{"n_layer": 9, "d_model": 768, "n_head": 6, "n_kv_head": 6, "head_dim": 128, "d_mlp": 3840, "vocab_size": 13170, "activation": "tanh_gelu", "norm": "layernorm", "norm_place": "pre", "norm_eps": 1e-05, "positions": "learned", "qk_norm": false, "attn_scale": 0.0884, "bias": "all", "tie_embeddings": true, "parallel_block": false, "init": "normal", "init_std_qkv": 0.0127, "init_std_o": 0.00299, "init_std_up": 0.0127, "init_std_down": 0.00134, "optimizer": "muon_variant", "lr": 0.00862, "beta1": 0.95, "weight_decay": 0.0, "lr_head": 0.00603, "grad_clip": 1.0, "warmup_steps": 200, "schedule": "cos", "final_lr_fraction": 0.03, "batch_tokens": 65536, "seq_len": 1024, "doc_mask": true, "train_tokens": 675500000, "steps": 10308, "dataset": "wikipedia_en"}
MLP neurons of a small language model. Each row is named by its layer, matrix (up: input weights) and neuron, and shows model dimensions 64-159. Each number is 500 + 50 x the weight over its row's rms, rounded and kept within 0 to 999. Numbers have three digits each.
After each neuron's rows, "fires on" lists the tokens most often at its 100 highest values on Wikipedia text that the model never trained on. A number after a token or word is its count.

L4.up3064:489529599543608605504444578531478458465534510527505488480482530510506520489444501581407463505518499540522600512434617518510432478489476477573430502520486503453488467552425543458491398544557476501488551545476507561546531484479447617488542498472537542485441513551627492621567499480497449574
fires on: "." 37, "z" 7, "ab" 5, "iz" 4

L4.up868:555503475576488519519557528495566418490495461511557498524529537532526516470506408495484488542591558576472511651505482517479486403427431496418496520472462482505468490471513455480514583554419449545495435524569472486586557549512528490528496442482345501470494479474565493443514457590438459598
fires on: " had" 24, " has" 12, "'s" 12, "2" 6, " have" 5

L4.up408:579552492527511507417513382538469473453604601513422503529490470484468441482541484494578641584557518475505480466530560520570493582472556492563514537463463488418516567493452583519474491455481469431462558516561511449520530444431598636414486496536424542419520527510503578496489499592511573509
fires on: "ath" 17, "ud" 14, "ip" 12, "j" 8, "at" 6, "ast" 5

L4.up1036:411428620457476408466556514535572570509459430535454474423434430495449526478458454559497549450469412510635563493487571599612549594478459572570492478487477566530568543495485445470561473454470466479542554553519478545588483496471503390526476479529493485443440425508502474479444418516553454495
fires on: "-" 41, "–" 25, " but" 5, " Now" 4

L4.up1441:425456491579530395490415495552558475456483484679496484439471517457484493394547574495525591486430460457501466534504557542501465480522359485553447468440515518407469453484478464397622530511488571479486496418458471527511486479440458534430491431528486449525472583471426551641548470510520480529
fires on: " \"" 16, " of" 12, " that" 10, " up" 6, " disapp" 4, "c" 4

L4.up2624:436522563590498459428435432439533466441498477426444459479527511443501448452515528497580517412429553422560540495487605506454568587519506420549464568518556464552451573469526451471431522532517532424477517555519447510532509570500501553524461524476543446465564429416520522447469376516489478402
fires on: " C" 100

L4.up3066:565510515487554510506479425443489477483506508496478462577438470475504507518501572483440507493634394557463425514455543546604520519477567459495595408528535493475462509470499444509457378574493506511527572532529547472456486507486599488509432464643479558516498464539579472515541599543466584515
fires on: " of" 24, "f" 12, "aff" 7, " years" 6, "ru" 4

L4.up1131:456508538559470449439443464457487521433538444547585412477582529488500549551473488520443549472512477449576485362477513363498502482378543483592555501429537474464444550466499541628537488544540529529564387562522546439558524407447501448569497419518551502549478530556550446526455519549562564420
fires on: "a" 23, "da" 9, "ena" 8, "ka" 7, "de" 5, "ana" 4

L4.up2019:450415454595503380478516540545520500618538508385496426495513485573571511464522460516479472492435512432561491552451507474504533471461510498480480463529551440512457530527428520436598521423459514487531463472485502562466521543548577519554438480478476483526491399463521596477491420512497477560
fires on: " a" 16, "s" 14, " in" 8, " for" 6, " on" 6, " s" 5

L4.up2948:465534507513437467437517377533584394470505547489519539565583440448548491433591535572517429488458483509593502580545483496406458528502461450538527534403472468469446514492512498565517547454578522522507544553505573519542467526438471483518622466564459440599498526502432545555556436554581573477
fires on: "r" 14, "res" 12, " and" 8, "p" 6, "al" 5, "in" 5